MLP neurons of a small language model. Each row is named by its layer, matrix (gate and up: input weights; down: output weights) and neuron, and shows model dimensions 160-255. Each number is 128 + 24 x the weight over its row's rms, rounded and kept within 0 to 255. Numbers have three digits each. A neuron's up and down rows have the sign that makes its largest values positive.
After each neuron's rows is what it responds to, as a language model described it from the Wikipedia text at the highest values.

L3.gate375:090135132137143111162128157125121093132140148096180114150083166125138152162140113116120137117145096113096135112145150145146121117094086098111116112106133189110135130104111098149120137103159090124139121143075129118080133155112122134151138112127124132124121068112111135094136119096125123115
L3.up375:113119193145108129137132118148093119145120140098138139174123096114120115096120126064100126102136135119093148131093114111162116160097093152108136109109119107096122127081128105164141138096121163129126166140102121121114129132125113121165097147155140119118151114146133112150162201109119116153
L3.down375:142135106142123110108099134094105129118126125102140136157131141112117129118135143126102157073155152153144131102136146122124122126112102115154136140109128120141130133154101103144121115144159160126107135145059113135121153082079114145151120134167111154136155119150136125180137167129106128158
Word-internal pieces, French/Le. Early word pieces inside split words, especially "e" after capital L (League, French Le) and é in names (Paré, née, Sébastien).

L8.gate637:182101101170132127135086125160120136099144104109156125138070106109125172161111144110117083132096112100133151125108090118143107112165103173124092145118135115076140124168130121103128155076125114152111126151152134139132140113181087089152123153122115137146147147131067141145121131098146145169
L8.up637:117107120136124129125117177093156105101148126100112124098126141131144159130151150161112126155109134138126117147137133103128131132119072161093113105103101114128142112117118123097161142099162130160090095142150109150156093121110102112117138154171124082140141106128116120185095169148134115111
L8.down637:107143165128120116119105138112131130128115143161122112130164122081146152159121144128114152081124134144085152169154114133161079138095138104102131102126133139138122144142164118140126106173099153119129140131114091126159089155123119137127165129126130140135142125173165128102149133156133130154
Sports stats word fragments. Mid-word pieces, mostly in football and sports results text or tables: the al of goal(s), assists, Attendance, points, Votes; also name fragments like Vl-ad-imir, Sá-n-chez.

L8.gate414:123115140184138169101074142122136165138112128105096136121135132125110095143123076115145150139134104121188123154137119121171134118136116141129150113142081118125129073130064154091142165123136113129115141113103141133079071147111141112108122127144097135139143110128112097118166139127129111106
L8.up414:125097114150142127131107153140133168097124126119145097137139133137123103157169098130152146140140105091163117155080127101157129140168114142097101143117101102085137079103134099088147167141107110121096096121107139126132108118110116170120125138088135161136085102115128107160139139112138084126
L8.down414:102110128147161118124100128144128166140106100086128100137090169066130118148152101141150170141097126094153119157104129137136121119135085163135114176166133134119129125101125103163166143089152104124120146154124105157085155150149145111128110135131096131102121091149104144126111091116107182102
Slot before a bare verb. Mostly infinitival "to" after verbs or adjectives (unable to, designed to, struggle to), plus "not", modals and -ly adverbs placed right before a bare verb (cannot normally, did not fully).

L3.gate76:137118154136083137143138094156183136119134098107146099139155125144158133087112102129166110107146115129112139152105119103133123105113140139114140132150126112132115088105079109109093114138121126100130145124138112141100153156139159109099088154114150116137133136135129122107086151168115136132
L3.up76:114091141121101111145138101182151093128153141109136128176202137139173131113142097120153124130110140126113112165134107089153119099118116137131133134135097165149134092100114108132119139129091109114103176100127139143082153139171151128103109126128078136137146152123101092107123131128141155129
L3.down76:118161110137112124123136133125125149099162132108133083151134177109107133165154107146091138141148122141153144124155070146156105142112113134165157099160154055124092076116150110122150105104086093096141190149135086130104115146168116132146124158113104163116163172125137137101140121076150120132
Range connector "to". Mainly "to" joining the end of a span after "from X", as in from 1921 to 1926, from 7 to 24; also "between X and", "&", and the "-ly" adverb suffix.

L8.gate643:137152143159121128111123115172131140101124096121166132133116134165175120127122155085129141176063133124122108126149128163155111148101191133080079140184134122138109136168126138136102098115161169143103146141114161136085107085103099128124122119109150140139143112106097102156136119136173147085
L8.up643:169147186160128141170121125124102164110144156131136128143111155140105146127127125128141159127157109147103124130132130164116117142169164120139094150169121085157115102139162085133070105130145142108101156177122130137143095140098167155145076107115098142119127172150129153142144136114146119108
L8.down643:106103134150115118138102138133137135120108126116120122153109116145142161165101099078103147149143126106151141150145129162113133141155093201130105121087112152112180144152130135113117129159133140164104143123107122140135100103102115193134131092143141089120128083114176118143133134082176153118
Leading digit 1. The digit 1 as the first piece of a split number, mostly in tables: vote totals 100.0%, dates like 19 August, scores 1–2, 10, 1980.

L8.gate114:169125157133162144131119134099113088114143137110144104149119115113128150106127072129138112120145099122113092127125150182125120132146147169194151146119169160140126091114093115092097086098086162136126117160115138136095127139151098131114161146126148074169131143126126106150094131162123123161
L8.up114:103145128097174142145109140092131108144148145137115138141129159116165133125128153127120087151104141137153120163140130121147177113111088124129133137113126124123150120128094146109142107116096132172156104086112156137124149133115155118157148157130151125137128101129106081119094146086123134064
L8.down114:134151146094150141120150173160123119155131116104116115101149128114169144158113114146129107116115103132143146144130118099152127134143153137131171129081107104113095118122064128102152133129106071105079087135144126143138114158107158098173088130164130130146120109125115145135103138110146142125
Clause connectors and word fragments. Conjunctions opening a new clause mid-sentence (when, where, while, after), plus mid-word pieces such as ch, ous in thousands, and name fragments.

L4.gate451:131131098172129095155143132135107126120163125138127138174142136138134168117147111153107120163163159153142129120134120147094124127159125078173074139127157170160115066142175072154141119149080184148164137145118175122135138137134134153098128155107135129131103153134138133119169121143168096102
L4.up451:145128141096188121145159112117089092137110147107141107115134103100124141152133101130127124125115111132164110147134148160115120142138130116111103143097145126182166091108136090172134147117122107145159150127150167137128120146152136115081121171116132152106088139143132102128126093108168104137
L4.down451:118139137118113158124126107170110100159153117130146106113125153180119135183124072140094177185143106112161127139112129167089175144157155155157116168107129131100072138134132127154101136129115131115121126174109144107079103135143144157141116128119148134127120117110141104107128108114118130122
Mid-number digit continuation. Digit tokens continuing a number or code after a separator or prefix, e.g. thousands groups (5,936,0), model codes (250-B1), ISBNs, U18; occasionally mid-word fragments (Ar-k-ansas).

L3.gate67:114135159171107125110093170122132092136133161121156164152144128125143088117110127156160181136143144149118107100165118146097136162129116134137141168157149131113116135144161102120126100144146129178133134102150134106109148109143135138110126140130137127147137136149149128124167077137129096115
L3.up67:124159123131171142133132059124140179114115085123094088136111182101117161133118147124128131135144108111125137149118107133139122131135131150158116139123131133188151172130100124118114142127111136104078121107116117167129111140112136106141178121164138105136133069148121116123130137097121154130
L3.down67:151132130124106145108122097114127138091127132125120103099113139146153117148147115117179120135151076122113135155119129156132073109134141146111066141172139155141111120119172119153143129088117171134125114095138112149106105099151124164139150109129130135134154118119143140138134125086166065110
Leading digits in tables. The digit 1 or 2 opening a number in table cells or infobox fields, often after a minus or plus sign, as in −1, +1, 2–1.

L3.gate492:127140154158114105152120144117109110111130110095146112102115138101155112140121139129161191109144130150126100104100113085113121118156115111112126100111163148107141159170150130171123107128149114109138165113162113104145120142125145103092160127140124119078120132132119099136120165141130128162
L3.up492:154126093166100110130165141115169155149141150131148142121106088094148136120153128124184219129133084128169096109092159099118087108067099112141121111137112151150137117139141098126118164159164104131145106095096117114145125114145136143110173122147162123107167142163107154154083171156130118156
L3.down492:171175196116114068137112110090131123080113137141117093126117114068128096140106090148168158146114163131141127120123136090118134148140118159123129131123139134125141187145107165150159101109120121106148098126123118143091135116131121102163078164147127141163116166120141117135135178177127131147
Mid-word continuation pieces. Inner subword pieces of words split into several tokens, such as ul in fully or sculptures, ial in racial or judicial, ative; more weakly, heading endings (===) and infobox colons.

L4.gate553:083095184182103159122121146121159101129137100149179141128085152147116128136130150167169123124134117123168119114167120146116141080138139143143114114121118147082156153103106117107128144139134153082099069104147117117128140116157126175109140109121139107111127132114124107113164130118127144145
L4.up553:135168150130115071107133164138151115169124115098152134107139168110083157089148119140136151103127139094141083130157149146105130107123139097115099132132096202134122102093118110135114134139133133103137149103139120143159112116130120139168100138126055121109088176101149161116144151143149138176
L4.down553:140151134090155113090117087172129129110114124132134175109151136121129102141123193099142102170151099090149120143133142119122159105169135111118127095143147119118111097139146117158130107088159116090196117136152094151104144159124149146106149113148128097134112141129128071118171089143128161144
Early word-piece continuations. Second word fragments right after a short opening piece, often L, El or Del (L-ear-ning, Del-u-xe, el-im-inate), plus the pronouns them/they and digits inside years (20-2-6).

L3.gate192:144127128097197123123138133176107126108158180155151098098070153147137146139126149114165128155115122079124167171129155118153154167105112124117165167137110114141108106125176159120128132136120140140107136183095114166152119126134108085158112122113146125123176134108130089130134132108134107105
L3.up192:168150155117145162159136148156101120124142148150124113114127122133133141164127138079175095124093119085152131139134110114160171115094126140138155141120158142113128132101155114107112123177078143109116105158115129134161128104113120102164102139089138085108144147130104106139089101092132108096
L3.down192:165161088113132138147138124108121114108119119114110149101107113099122102166120141122134163172145155120099133127116090141140092099156135147123091120150097124108113112109128103133122157177151116104152088155145119087159154176129119138120172122160184089130086109115157127115145128093169154130
Proper-name word pieces. Inner parts of multiword proper names for places, chart titles, teams and titles, e.g. the "ent" of Kent(ucky), County Antrim, United, Born (This Way).

L3.gate647:117114140136135115116160137164148128142135142080051088135089136152128134131100121130119111150113173124164164108110106146129100114062146108099171118128132101134146162156146124115152087113151130153132116149116149152148177129104176103162104115103176163154122149179132157137114155123088123138
L3.up647:101143097137120118131115108192137103130109122095103099098111114139150123173130140151126133167118146141159110133097125170114139113064124139081129106165137111101106115129170122094148111158098116163151141139115129098079176124168167135151109160083158165160121138169112154130146171156098120138
L3.down647:075168201115151126119121065107119133102112124121141096125141145119144165106131144157139174142127147163129138151108149136154115130143149165128146104114114080136146123117155126101137083142108126149129141118107109095135123118163104120132083115122147147121128093154162172106146181157124158140
Early word-piece fragments. Opening or second pieces of words split into several tokens, such as conc in concert, cent in centre, ib in fibroids, ai in Azerbaijani.

L8.gate409:177118111131092150140167083126138095143127082151125128098103136132135154145154092143189123155123137141188162116110133125144130122145136134158070130129159148072102110118125097132128133122137103088117089109133120115118133102182095132105093105153128167113156155174140125116157127110114154084
L8.up409:112135095086124104135141121104077111096131141121119145108139102143086135157139132115135121110150112137101137123121112123127102101126124140099112097143137160147114134102136114108123108132138123102155145131109159129128093114172112135104147115102126168153100104161126144131120086135096160135
L8.down409:109125127103114139096166131134140089112140090118110118092085129164126123127139152152151102134155106102147138132077125150117124113142096128131162139135137150120108107142111113144128091130128112140115142139114143144105135127111173077180127146176168109121155182146135095124142117093146146118
Mid-word fragments. Short word-piece fragments inside a word already begun, mostly vowel pieces in foreign names, such as Azerb-ai-jan, H-i-royuki, Frant-i-šek, St-ation.

L3.gate450:176114141154148147146107170111103096083092138112120134131114144164121131121131111118112155116105161129137124132166160144075127116122124157123148126161107105140095155152161143109103132089107080112148169119146083165092092135120084124157138129146157107184117072098115169106111128172129079129
L3.up450:178096138115129125139146148108142178110121151135116135115114153130131159144144127153139139150092125114171101129136087177089119140133132153169136136087131143130114112111133116119154105118090106103162164126121108121131122156136093156129115149155140122118129111116094151140133149110080097069
L3.down450:098164108117121144167133119160145089130126147103123130119093151119133111175117107154092134142123141160126108097157156113120102112114084134094115136147115164101159119119117101130139136088132113133139142141169127141113107167105131164172133159111160161129117104079101090140101131134098134118
Competition outcome words. Words for results in sports and election text, often mid-word pieces or table cells, e.g. winning, lost, win, Labour hold, Qualification.

L8.gate522:120144170120096143108137128135130164145120113102127125137141163128113117171078141150156088152115141090121108104160140105103113131115140115147150082134128117117121116115147094130090109159141158160128133143114142108128158146150145158096160119108083107126106090102146149123143135130135144124
L8.up522:187125126145167135142141110110137174156177115135116124149140112166141117164162129119135163119158108157113133096126158080160111109125132175108166164134129117133141073091137130098134100152080144171138126149126147094156139108130132121139150110153128155133179097112174161128146101123136109153
L8.down522:138104107148154149155146144118105125118118114110121121135145124153114114100096138179158131164107130106094150095137105154072156107089157112144153128124100112181113130125167113156117122166131129117145128124120147149160161138136109157160108136159121144137108103122132098116168131065148144126
Running time and naming. Run in film-infobox Running time lines and route run/running; also that, as, called, named, and name introducing a following name or clause.

L8.gate121:113099176126127173138102181125140099176088115134155120140111111153106108151133114123113130160131148146116157146086125122114081135152142124108116109133134132117126131168146113100157120166132110135133113108101125126114145147143119177125157160128110117152139117189097134139148191132135135127
L8.up121:134109109144143154152172155133151090132157151152142141164104134126145096163140164139142173111128130125151089132117144144111129106124134160094121125072109103150119150134109135104117102215112153156148102121123124161092164149120116126147111124127103098121173164138124159161155129111115144119
L8.down121:105128156100094110179130177099105148129164150087133130103149161122160178137121135102113142139130167129112152111129135146120095093105142122185110152118114116112148127141120156144135150158203137185147083136125172142112134138160164102121145150111134181136128132109111134164115125130128158077
Kinship and royal titles. Nouns for family relations and nobility in biographies, often split across word pieces: son, father, daughters, husband, king, prince, duke.

L4.gate596:116170127112118141107097117153166105124136114101147084105126131115153123112127119180121147149128167146161126141111145127131175126154097173122145083126110172080094146158115127127152129159118112113138101149134145098165162165107127157135100127103132122132110145136128200121133158080143132120
L4.up596:127156153105116147108131126147148146124104190102141117100125131097122093159137125159122134123102148098128150140139166120117175114068132148079105125131126115122137157119112093142082133126125130158130075161147118108149153162119121179113103149110157143122099148134144156136106091111156136150
L4.down596:087148122136124149158124154102115134138122105114087113121092192153112089108150098128089124127097112123098152167075133089137159148131124143153152147128091142072145101143135110069138136153175081113169115168119100102142173136095125124160139145088137097142157123147132150128124118142115116162
Proper-name opening pieces. Early word pieces of multi-token proper names, such as San (Juan, Diego), Pr-ince, Pan-ama, St-an-ley, or the dot in U.S. and St.; also by after passive verbs.

L4.gate342:146159107125122131144163099109082128115122134124107170110130146175140153140145151152123148119133093083142116120193097130114165141116147137108085113119103092147090137076143193133104159146126134170119125122124111088102099092115145109138136116079152149135129160191121182113104199132095149132
L4.up342:138105140164125141154122100114133152141131137126102119153124137130122113163136138173111140181116108109109170150152160154091146175130178104087107085116153110109149131088158147159131072110074134138129160117124111136146133064109173115105126109122173143143095139149134127140151106158107157135
L4.down342:059128115118107138130114158140124133156121132130088137143128157089126156129137131119117122148151144118125123116128134126159117186099159205149153119088158155137094108129111134165117084127099140152146100126162087165150142098122122114127138142137121138088148073156131175145156119111115129097
Mid-word subword pieces. Middle subword fragments inside longer words, often after a short prefix like f/F, such as F-ict-ion, Ind-ust-rial, F-ine, cent-er.

L4.gate59:141148104124121107158168134140142115093137143119125152129201141118142178108108133117125118138124112076199159126155164139119106170113118123120145155138089174158177163134098115098143109145141101137080128108136143095089122131093138076113111114152101127109116150121146145128174164115120120171
L4.up59:119145135139141102142108125178114160118121119160101141077130143106142122122160124068128122110110085094155170147123130154113099164121115123154127113147111111108144145120152129114128111165139110165149104139115135133097115135080084108137120133130100154141101106099089146135106127121165090162
L4.down59:123143126135122105117136158143103121083165112107105130109119148083119094158101115048125108151130137149129114152094094152152148164149136116097143180148112114139126081139122153082126105148112147119143114080147167093110158144175144136121119153154136144121122168120156109096106144119128115144
Mid-word fragment continuations. Word pieces right after a short opening fragment, such as p+arent(s), lab+el, p+orn; weaker on words like born, her, died.

L3.gate537:149131140081168125145160108113139121111160124147127095165164162126132144118143179127162140182146120123126139115130132123168154107130112110108167128085111145136166110112168104075150124123165126135134148071128165116149137098144114152085129151097143115098143125181143098151153109121134104135
L3.up537:150159090156062133089136090116130128107107129108098155141184171133138107177130124096126133118166084073108142099135107163118095136126105128150173181143121086138141139111119109105127131119174126145093136109151150150145125135134124142117169145123104117122156151146108114112081097121162108130
L3.down537:140116098135115108103139101152121175086133119089109095163136144131100097168160119090159177177092128150150153063090098180159147135107121114129130147144144113130106162117144106080113138124149097119138167088148131130141186156099127125121121123085108102109109129148177128118134096111165091156
Slot before a value. Tokens just before a value or name arrives in list, table or infobox text, such as Released, Motto, Votes, known as, born, and word endings like renam-ed.

L4.gate561:120124162143132132100132118105112147150112072104130134159134117129155134130089127149117116151147122137115114147101123151133118122150155154124119128107126098142090110132138084135134054129122112110131120134107122119125109131105152122130128107145132138145193103137185124131121130106141089064
L4.up561:124129132123147098128142084110106128124101105099145142111153130188097146123116150074120116068123104090146116122094112122149103124122152146136122105100147128136105154104143111132122125149121106116101119137088157156131099104086121108144104121149179099142165126173134110147114144132089125123
L4.down561:120145144142108123169089173153134156148149133094096139130129152126119139154144145126127133123115134111137103115084132134143137131082125152139122179100116089157116116093159166140111126113086117133144155111102144122139106156133173118131157089143150157095166115138095122104163181122168107137
Mid-word fragment pieces. Short interior or second pieces of words split into odd fragments, strongest on ro in railroad, also le in letter or leave, Le, Pre and ur.

L3.gate575:095111107161170140157143146087132101110162134152117165148107097183123107116143137114154136126117125113122092175164113147111140105126096128104140135128145114124111165122077112066132162170133147130143134143146136130134094105092174121086162090171117137106111127171137124136101105104118134161
L3.up575:119110128156187116125116160121134133146173109132163116090133155124157125166106116165098132152117107143116108141121134104122150150138143104122138114140138143191128101106129160118076140163131130103128096107136102147138106142130073141093146089117147119108171135112121142126115098133135100162
L3.down575:134126111098138137060195104161129100136141149155144122087117114146129125092137114103065125128088086120092118162127138136147159148137161115136151124122124169158139116140155132110157144208118134103098131121127051143130122112151111126140132166117164144094087120100169107121150135123134122139
Clause-opening conjunctions, mainly "since". Fires most on "since" opening a time phrase ("since 1936", "since its creation"), and also on when, before, although, if and however starting clauses, plus participles like aged, born and named.

L3.gate266:139136115113167135165117157166107113076148184119143102123157126098110115168189145112103144166117161119166141158190143127125151152104083099116085111134156119078103120145107113150111120127114118111100100114154114115100144116157111131148112117120176137155148131125150125113087107150142156102
L3.up266:099164112129122108152158142104117110111157166166194095060124131144114117142157127110095110127133151137135119167122157116147107089132095112136098131096196125077129097140135173106075135137122072104125088137145120090096142165139142150148108112108158109130106097114165165141105111160118118101
L3.down266:132099124123183188123129146120082074112162153166143165137115119139127113118128114165124131146109128140127113138115115129130132089133115139147119100106148130099114087142103125078138115151136135132127155121095139140099127105131153140185127150099161122141102095097177159162128142142137123147
Clause-opening subordinators. Words that open a subordinate clause (which after in, when, whether, if, sentence-initial As of) and table separator rows.

L3.gate279:089129095150107101147123154131102102117087150122173123140140125106125124091155108149117143139145120147105120171119086123147101138159114145130150112084149098158136143140106144131119133127136155135120114130155143119144124136134165118115069169149138090125122081156113109111120148119075143144
L3.up279:094174084120118139112113136154125181150106171146093123121150131126129103154146130137158082115137123121114132135194144134161103176088111183187110120098101121160143136102103127102122105072139139166111095109116131095106096131144162091131117127145105127119117100117145107160144114141108141083
L3.down279:143092101124095102145076145105134111113173165131142150103099134133094128145117164106135125079102143154160158103105123146148106104133137115134137121139171133146126129144107134144121133139066172142141157120109079095173152143129085157084145124144137112142102160126114100081142116172101100104
Subject pronouns and word fragments. Mostly subject pronouns (they, She, he) opening a clause after a period, comma, as or when. A weaker group is second word pieces after an initial letter, as in Z-ah-a, J-ames, Dev-il.

L8.gate599:065157141131129116125099149123140154110087123073146121137069141073114153127121157124111078143122128133117150106121170101113171112106142099152164130113135095119159136091129105133087128153158134110155124089160131110115116173138124118167128150138114120128116104096134175140135121165116138135
L8.up599:127132148151149148103097115125115146127085133129143091108114156141123112099141114096135130103113156144127160138131142092110104118099118121112131109106108212110119108110116101139143163113135100113156148137134122135111118114115092124163145145087128117091090157121136138121119119177166113140
L8.down599:110113139117116122156120169143123107113134176117104133106173136095112142129123138134160186097175183149144099128134150133114107109098086161124160129130135157149170123116094138126130126082141188169140088133086155117129109128115140151155153135122117120125114111101112143139121094075109121110
Table cells and word endings. Closing parentheses ending wiki-table cells before a pipe, as in °F) in weather tables, plus mid-word pieces completing headings or labels such as Certific-ations, R-ating and Songwrit-ers.

L8.gate667:148105137141153100132139185131128130109140123085126112158081143158136088111128169132100107110141129096143119159115148111117105125142135129139139108150218155116114130153106129135110127128132124152099130136130111123070140157140120140105170132171137123085107119169160120112143124104116125143
L8.up667:117159128116123104167111125091132145107100128130101096144142099137155094111136093153135146104103094148129115158115123153163116143071157121119163111129120157124121098155144116158115131154111128129115102150124121118104155092100154106107164111156104096120115122142113104110099137131091146095
L8.down667:083106120150126080088132127126104159103109110181095146180147127129109149105136135125078112150117115099120119090066126147140146150126109147122104149108185130126176144147130141099116114117126097102153130149153127114128137124105125159142109138104135112154180123109109134109116116137103096109
Time-shift sentence openers. Last token of a sentence-opening time or transition phrase, usually followed by a comma or subject, e.g. Later, In the 15th century, When, However.

L4.gate589:144141133118088107138133105129113147136124135123098127135109114121139097109094140136146141127156106119115112137137116131107133086203096109097137112137169111158065143134126094166117113140125134109112111116120122130110128132133152127134120120126100147087086132119147088111108135103160070139
L4.up589:109152143093102114108151123123134115140114130115125153139115117155167116117160093137101166093150059140107121131164143143124116138144084112111149067119108131094088135116081102149149138147143091098123095102108098109080145106126098116111147125138110137094124141141169151115147152116107130159
L4.down589:105107092132134149166201127143127146141106123131091112155159115151113069098124201119130084095103101146107124122130135138136078105176084133143119107148114132140147108082148101135132155113133120119098158093137116137103140142109139097126132168108083153111130126114137121119101125193114107167
Time-span connectors. Words and dashes that link a starting point to an endpoint in time or range, mostly after a number or date: until, en dash in 1914–1918, to, since, before.

L8.gate487:114132115149137114150123124129120169116052090112071146103134125100147154124160124175129115106123095144113136093109128117122152157182095131139143133137143143127138120138159121109142128129134124109121151153165147138142125134123132154148138109124108106111123101113093115132132157118145158164
L8.up487:145145121143112146109112117092113178157129109138110154158133100146145162127133146113127081132078121126144123158125103180133132138139133094149116112115132091097095116154139100155117082066162100128094145109121102122166126180130137135156166151148141124127165124127119083069110111158114125176
L8.down487:172133133106195115168137138156132099124122095132113106148156181123112161101095132106133061114144140096138146151180145168132163147098134123172131136120141125078126101118127105154102157153119157124111093153122125147139121115125123127131135110088124124117122159144109131148127119136110091151
Biographical event verbs. Fires on verbs and markers just before a date, place or person in biographies and infoboxes, such as married, died, born, Founded:, and the dash in date ranges.

L3.gate294:070135138096171172129104175143140132122153088140121117152125105166146120123166116091115100123152086105120123122139106117160161130137134158110140124127077121084124131126141122169129103119128113158141092158113107128090122111145134126123139105097134169104070082113109114110115134136123118127
L3.up294:068148122119145114128126177146136098158169136115167133150109118115183158122106130073088134141115085074139165126114114114110152146142154119128139102149154099124146128128108080150100137113149114122095094135087112135081151135134087138132151164085119100131129118099115160134072091082149066149
L3.down294:100156126159157180142124174158161134140116119142105134120125115157151138130105160166112131133137133140150151144107131138116118126156119137143108102159088135095101102098122151176114133142114095132154149131130143156093142156082118120181130101130113191132144089132100158087138112148165116166
Born and mid-word pieces. Mainly "born" after "[Name] was" at the start of Early life/Biography sections; also inner pieces of split words, like gym-n-astics, Orph-an-ages, fl-ows.

L4.gate629:157097154100136112155100142150067125120159127126103134132132120125142116104137135171119136152081158192103151152157122157112115184095118124119085125132144136118120117136112119135106121148160124094158128146140147180142106147141118146149136120159116155153101131105148143165093120106132113099
L4.up629:108116102079146142135116104120133134130073158139123147139126108109112132122135141147122110139117102100105157120145099155122101141156108124127172121114174188143154133131097162113115136145096161126141103126151104104157130133171089125161143121110097115141134160143091148125119137125111113133
L4.down629:119123130106104134115123148102122143108093143140142093124112106119148149133083133127163124152098145160127154133092132166099089143119116118102124085072136147126093137125148145104111096107129112197160142126150095121087092113165094113145136095118160123122146101148143159146111089102133080150
Word-start pieces before suffixes. Short word pieces that begin or sit mid-word and are about to be continued, like lead(ers/ing), run(ning), G-ri-zzled, st-ri-pes, also stray digit 7.

L8.gate312:124084132120107128117097137123122154092158110115155102109097118159113148107153124159102143176158147122142133104120127146136131115109124117148133151174156109092141148131127153107147117156135092143095157127099130105132085132138166154162128096156138100110118109167083110167137119146080140138
L8.up312:143153127164164099130115119095122160105128088111101161111107128163130120178155109140128144105116110122138162146125139127165133166117133121172117100144090139179136146106136133123095140132152142115119164117112119097099072157133152116149132137154120136144139109113149116134159087139144136141
L8.down312:107104128123107092130138118148118106127165120138133076174093120140079159148116157143107118135109151102107139118126098161087092119157107108129162161116108150102088142122144153125108128121107080120155115134114141127112148163105143137086162158118145132110125118158141177142108108110144123139
Section heading closers. Closing == or === marks of wiki section headings such as Editors, Personnel, Medals, Credits; weaker on mid-word fragments (h, bl, b) and table separators.